Weights of a small transformer language model.
Size: 2 heads of 64 (1 for keys and values), MLP 448 SwiGLU, vocabulary 8192, 5.94M parameters.
Architecture: RMSNorm before each block, rotary positions, no biases in attention or MLP, untied embeddings.
Training: a variant of Muon for these matrices, 4194 steps.
MLP neurons of a small language model. Each row is named by its layer, matrix (gate and up: input weights; down: output weights) and neuron, and shows model dimensions 0-159. Each number is 128 + 24 x the weight over its row's rms, rounded and kept within 0 to 255. Numbers have three digits each. A neuron's up and down rows have the sign that makes its largest values positive.
After each neuron's rows, "fires on" lists the tokens most often at its 100 highest values on Wikipedia text that the model never trained on; "fires in" lists the words (lower case) most often at its 100 highest values on Wikipedia text that the model never trained on. A number after a token or word is its count.

L2.gate376:127153075139148150146112092133143101117138146133146148115147121109192102153126085115112110153129131148139106119115152109123094127133127096151167118149124121146085103124114165129130140115069152111142143109086151157096119150089196125152133156151146092140113118133110157148163168098098155100109133144114098160134104115131124170137163107117133168156155081150131095116092119072132116123124114088159137137118144138154151133140121091140101136115110094140098123106144082125146163108158138
L2.up376:096123079104116109134125098098111108125113100154145147118131122088157092137115117102163132149079134165100098159130095107120090159119077117104194122133128138152106087123124150107148124116156129160191150090089119144128127144131120140123087119104130139103062112178103132120162127134163139134102172139070095117105142151163110139123156137123094134110137146109139151113108123087115128113158104111089140125130151112106136129126152120137137110135133147131126126069120152130123116140079135
L2.down376:150093154119106134110134147114133154137151130146090116138136078183085129115149137124123105132110144091135146117112152134130190135102135153099062150115136116101111169138120087134098138149128137131088121161161117132162152110147093129117155151147101122104152109102178136154093132144164109124124105097168155108129156098126141103091086156158131130117139100115117112167153160141153127117158171157119141124106076147132109134152107131131142140105137105135174104141122190135161117127150099
fires on: " more" 26, " possible" 6, " However" 6, " well" 6, " completely" 5, " however" 5
fires in: "more" 26, "however" 11, "possible" 6, "well" 6, "completely" 5, "small" 4

L9.gate424:134165129100141095107109115071077149146184139114104159138139126130101127126135113142160145120107144104096149101147141160133157108137168124085126144100113143139114139132117138140119116175117128147122161109174127091165128128182134138140087114167137099106136130102134065128163095144171090149112094168141143119087107122092157124133144138127113143139128127114146139140114105135125075144087132152127159147115114152122111095183108119126143101124077094114155126141121117111082141125140171
L9.up424:154153121107132128119155132124093128177164136129124100162143126138160113113124173157137109103120136134111170089152141126125148135138141049082133131117133094128162094075140112121106143137056146134104105142113131122114134056102093100120124116110096132154108158089127124118125130133119134106144149141146109131117141123100105166119146113142106180141184106133128098167124144142161126113100109122173118081107161120104105138140105127144136103097130118109170124153143113094103115137158157
L9.down424:130137118138175134101135089104131120149128167144118139144126131160145113107139176131114160151136133158122120160169157134122126134114169141093131109153137122158112121126114105166110174116139125153100116134141198101099130141129096085105107130125131123089123109102104142120128156144151153139144144117155143156117123136104114100132089156104135087132149082124143146170131165070118132140132145120128141133118119135145144121128096093064112156133157117157127109076145102084136168149164204
fires on: " A" 44, " a" 41, "A" 9
fires in: "a" 70, "aa" 5

L2.gate407:098112134153137090146150090184143106111115164099142137095141140139099148173116154177111133088124097141149106110112125115110124162113137148111146135155110140128165081133131127099089154120149131103104143125155186144103148147170113150145085130116152153116083155158142108117140113122131081117154125122131128113120102163124100142136136110122118106140095124086177103173174176137133130154150125112183140118077120093150101169122128126134125121147153098144101165101139110135130135156130124
L2.up407:076120109146137113151126104150138138088076127087122093163126136122099137149108133140138149137129075140155156103089176130115087117106114166138131146144111146103119122132128126109114138149163126094108126099177157140122070125115100178110114102104100153130108147150144126153155100127146061108130097143149124156142135139151083130148141103122117118132106065122107121139126160136117115159172106136155151115138084128154155170126136131087136146104108148111158165096124123123176143130150145
L2.down407:100110099112139120133109146116102155116068120117127078187098127116123107122092102102143144181124107120136168126131171150133111134121105140143133157105142127138090157157126128142126108113140129124133118102147110124159068112061147166123125096132094148143167126136141159185151126137155119133117107129122134171140151115153118108127128115124132140122133075151089127094107136121121094139140120148109135098195092133137164117144148106088146125097118147113187152109113119124178142095129148
fires on: " 2010" 16, " Stadium" 10, " 2009" 8, " 1921" 8, " 2008" 5, " Premier" 5
fires in: "2010" 16, "stadium" 10, "2009" 8, "1921" 8, "2008" 5, "premier" 5

L4.gate11:132128153115124102128136152152144109101108100148081114100122117133125158104103107151130135129153092131161126113161153163108136128104127117114145158153109156097146153153108138160116138143136107132162123114094124105131125159095151132096145158124085105132108110102112133077143159133165094112153174119116172075162093128119086149128110148154120109148134174126135131152150087147159167079094091138100142099142142164119147119121140148154109127160149112111171092147150160090134124166099170
L4.up11:115101121134126161116124097139113122123100130200105154112114109175151147110092094093149138129119129156130071115153096103108109160137134125139128146176121155090093140119113113087097156100123116158166104113119126102120133139119180114111121110173117103110090100091133131099159124117141148100068124141089134116110098123123123121119115122134103111145159116137179122146083140128153133190102129108100148141151166120139122158121119105145091115114140116101147107132105171146167110110150106
L4.down11:100064127118133088102069098124136096148081148131159167092117106137144108132082138120141166112130125172096114095106105126095115166138147160122123136158118165111084127169155146141168134108149134129150135129124101111106121140125108115161117141128097127140105131094121127143130123153140161142135102118109117147131129095172110088111145087106123125142142091103164116128100120127111122152100144154096131127117132096131127165110089124098084129136120130101079167157086134163090136109180136
fires on: " February" 20, " March" 14, " June" 14, " April" 12, " May" 12, " January" 11
fires in: "february" 20, "march" 15, "june" 14, "april" 12, "january" 11, "maya" 7

L2.gate208:141158148112112081102151128071120125111154105108125081114135156142135130142130112119102139152127166153138127151120165138094145125100150099168140071108170140110129110148169152144144139201094103103123151106110109127094140188152138164167126147105103132130147093089092084111136075159129103141125131127153103125133141114125114114140104105160085172165102144089133132130132127113128125147140144096124151108128146139143143109139148111124153115100125110106148111163113134076153142134151155
L2.up208:101151148117090132103160155102106150127097133113101085108165147129123170161131128107097143118097173114145129098150135131124110119115148156154110089146169119089158138138115117125151171178115137137139124137120094126077166114131152138200133145109122116118119104129136119116157105160171125158115132163178149170119124147122118108109141123160094191159123134116149109109126148127129119139083137123138099139129118136163117096157154138097168137058120123093126096161117109130141127130125150
L2.down208:108133146125144130094146144081109182115127084109108098126168162087148161129115129101118123120109174138133087128134127147117115134117146139158111106110171110086118133155135132147186146185119147151150117154093097117077163134141150169151095125111119131115139095131146118103154138168151125127117153160118139166108149123150102102100144116152105167152111142135164126115128152122129135148110132113128092120172129146151091138145158108101172115061141107109130096175140132144148149118110158
fires on: " ten" 18, " four" 16, " an" 14, " got" 10, " six" 9, " seven" 6
fires in: "four" 16, "got" 9, "an" 9, "tenths" 6, "seven" 6, "six" 6

L6.gate78:118152143122169107167113174116129122119130131161126132138123150091094099146175117140117173147124162114128132114100137093077101113174122113123107090109124148122109098140114144154119118084149168143125104105119142116141188134100170144106131135109133148137148158105120149061115131115135124159161115109134089111162136097143128105099158172123157134121146138106110090127172094113136130167151136125129161168086103122068133123192164105144130149130124138112158129128132104099144134133109128
L6.up78:133152161102124111120105127140075121135154068133133121173181094125121124171139095096126094088093192114095100120123125125125134125148148125153119136097116119126078143122139153099156107113125104121130088105088114120152115129076156102154136167150142115070124128120137154176100105152124132097135107166127128142156125110119118147104122122092149117121125108087154093095115116103099137154131126128107147165121129129149134121115088138129113096131110170124119128117150105178141139183118094
L6.down78:141078119131110136094138062112155180102144103136153135105092107135153179139108123136149122098109151134130149118152152153124098152118117140112132171143155137113143186134168146127132143146104117130116148128139145130136108166088124132177146104133108118119084103132126113156176111130128167107085142136097141111100134127122165145160126131148095135167105111093151140129111164135154134107139080132100124133180129101132144099072091150091089115124139132144109115127129142160111179115154147
fires on: " he" 23, " same" 12, " le" 9, " well" 8, "jo" 6, " some" 5
fires in: "he" 20, "same" 12, "well" 8, "some" 5, "veljo" 5

L2.gate36:105131163161131142158127097137129114171140162111134107152113118124147146110069130173098095143098119156128157099137136095122155159138133111100122100153145184140155152125142137148096143119115129134072115113132126148168128158117123100103078142183161114120072124117096152126136148146150120168136119074111160146122127174137132137097179122106135159114140100114122122123100120139102146132131119066114152119123155143116114172124165127089127114148132150121115141121065150136128160127131101
L2.up36:113116119127147127102133096133140138101165129134159099162061153114156145186085125142130124175137128094116149102145125104109138161110156184123100074107155120152117100162118160152164179095124128133116168098114121144148144109140119117089118110098102124112108112155076107145162099116125160100099137118160164143166117154151136116118142154132124134127139154102132118137140110088128150120146116147110157137156137138127148131109129077132158168116152142136153104140141127100089145110071119
L2.down36:174120119108161132107104119122068133146107119125143151079143104141103100140166152100128137100145136116162087145121136149143141107114107118149129146117132083098111114137117119116147059158146124110163142141133079119086123096145166151166140128100136136157151126131173115117093137116136119098128158157135085110122120086128122138149109112156137104144101124147149121160139115117161108115100158184114116143117084105121140103180097164183108123135098128101109119151150097134118099145150174
fires on: " can" 42, " body" 12, " bl" 7, " Pol" 6, " album" 5
fires in: "can" 33, "body" 12, "album" 5, "women" 4

L2.gate433:133132141087108163147148117153117142102114111094172098156108088136154170147113142158143113130111097140166118109119131088107116102136126164103136132129121111100150126153122135147131131150097115117084128135107108105134160145095101157108097151146118117111089089154151163122166139137143073128171077146150091130136116142111138115119154142114122084155156103086141124132155139156130090148105115152142100134077082133080116099109131128148126134113168139096113096115159106129120192088143131
L2.up433:068174129123157159095136118109132144134130118080121150159126083119125099165096104174117107087156126127175144123140087138135159171115160135155094163124124166098124105139136116127104117124099139143153140084117142119103174123116101158121118127162153126151137112178112175116141109131106126155119109153087120112116116104137110122128109130076081090114135099112130158144154141129156088144100124158103132083140135146119162130124128177119139117142126091147128110115074156143113140105153124
L2.down433:138075136172093119118112146144134139114131144145145112121135139140119126130120090112136133121119150115092149125097120122163164140133074130127152122156098095162089145139140113139122093117160074119118113141153067114144121115093104129092120102103128137101120183068144101126162121154144166121091178111133124140136154159129141151132131098122154165143141165203124133132134117145134151130136133128161154155157153132153156171136110124103113157100104115110157122118107168097136070136100139
fires on: " Award" 18, " award" 10, " event" 10, " Arena" 9, " Championships" 8
fires in: "award" 27, "event" 10, "arena" 9, "championships" 8, "held" 6, "center" 6

L2.gate159:081140126151153152141121138126124151126115118148111066125146179123135155098127144134164119142126149139124141137124158154129103124119170124112079163102116136139129156176120111117160073199134171127147092126152115142139139122121160121084094138137086125122138124103115143113136144093129124122123121146084148157117153143104097115113122118138088141130105124123136158170101081054102102116151118114115143124132138119129154099089143143086127123156148161118175168133106159144115166164114118
L2.up159:102098105165139105144117175137123143124080093173158096124151163101128092115152125182137162099117165138161184123136112143129143116172151108119108118121121142161139133123089139138128115129092137125156135086159108155143163132102116171114130138078135119133116087092137147102109128103104154123103122142136136151137120160155071140125139114122139160133190124131111084142163114150109138178157112119145147143110102109122134124153109159149097116126132165085126125120104099116186125122126115
L2.down159:159163158100135153112142094095130137133176173073097163159104091155149161132113110073116099142149085120104060130132147112126118131094110157158164142129125107069109107142149107119125150133144132134121114171098149099110092122162137120143126113175124134120133155152130117148137119156159106127143124120123119124126134103105168122122120126143134097121072113139138164115108137121146109088109150142120126119159160150144114124103160096100177135142112110178135114147147177126080112142131133
fires on: " such" 19, " various" 10, " According" 10, " next" 9, " every" 8, " among" 7
fires in: "such" 19, "various" 10, "according" 10, "next" 9, "among" 7, "your" 6

L2.gate31:104124154117132142099148097102153152131147111103158145176111102084131111102116173127164140124127119135151138166096139138135193163136143135107135159117074159113122191134168144146125166137128119150158105133097116144127144128094113142115063125112091153128129126172157132174128127065152101157167113158113126140143156124108115123100126138101150098122141118115112126145141124182134095131132133123119121116144111119084156188120119146117133127148134100134106126144138128151100183150120154
L2.up31:115113126134160126163133130141168141169129134128078137067130110132123130132122148155179178137086103147170143169136097118119148122141160096076106119126127114127129156123113136107136158097123132105164109130177113102130131110135140158123076127156123161134152105096153157135089122121104137110074133118121114145106118142121099133072151146130133128192133105161134151120073168132148093154073114119135091153139135090152122122120144130146154139160148108132127148132134117139078139121150108
L2.down31:153143118119114126085146101098107125097127135143177137190101142098145139118141097092095106122162153114114131104121143138134140145116112174173143161158124150143173122108150107160130096171138100143116136130080146161133134150084095128137151122097141116102119169169123135123164136126156125114184105159128135129145130106113155130167108109129132106068129134091114104155180071147111150125187137120141138124126126158103143139125102131123120112107119163151111131104127138131172141125102170
fires on: " team" 21, " football" 17, " coach" 12, " footballer" 10
fires in: "team" 21, "football" 17, "footballer" 10, "coach" 9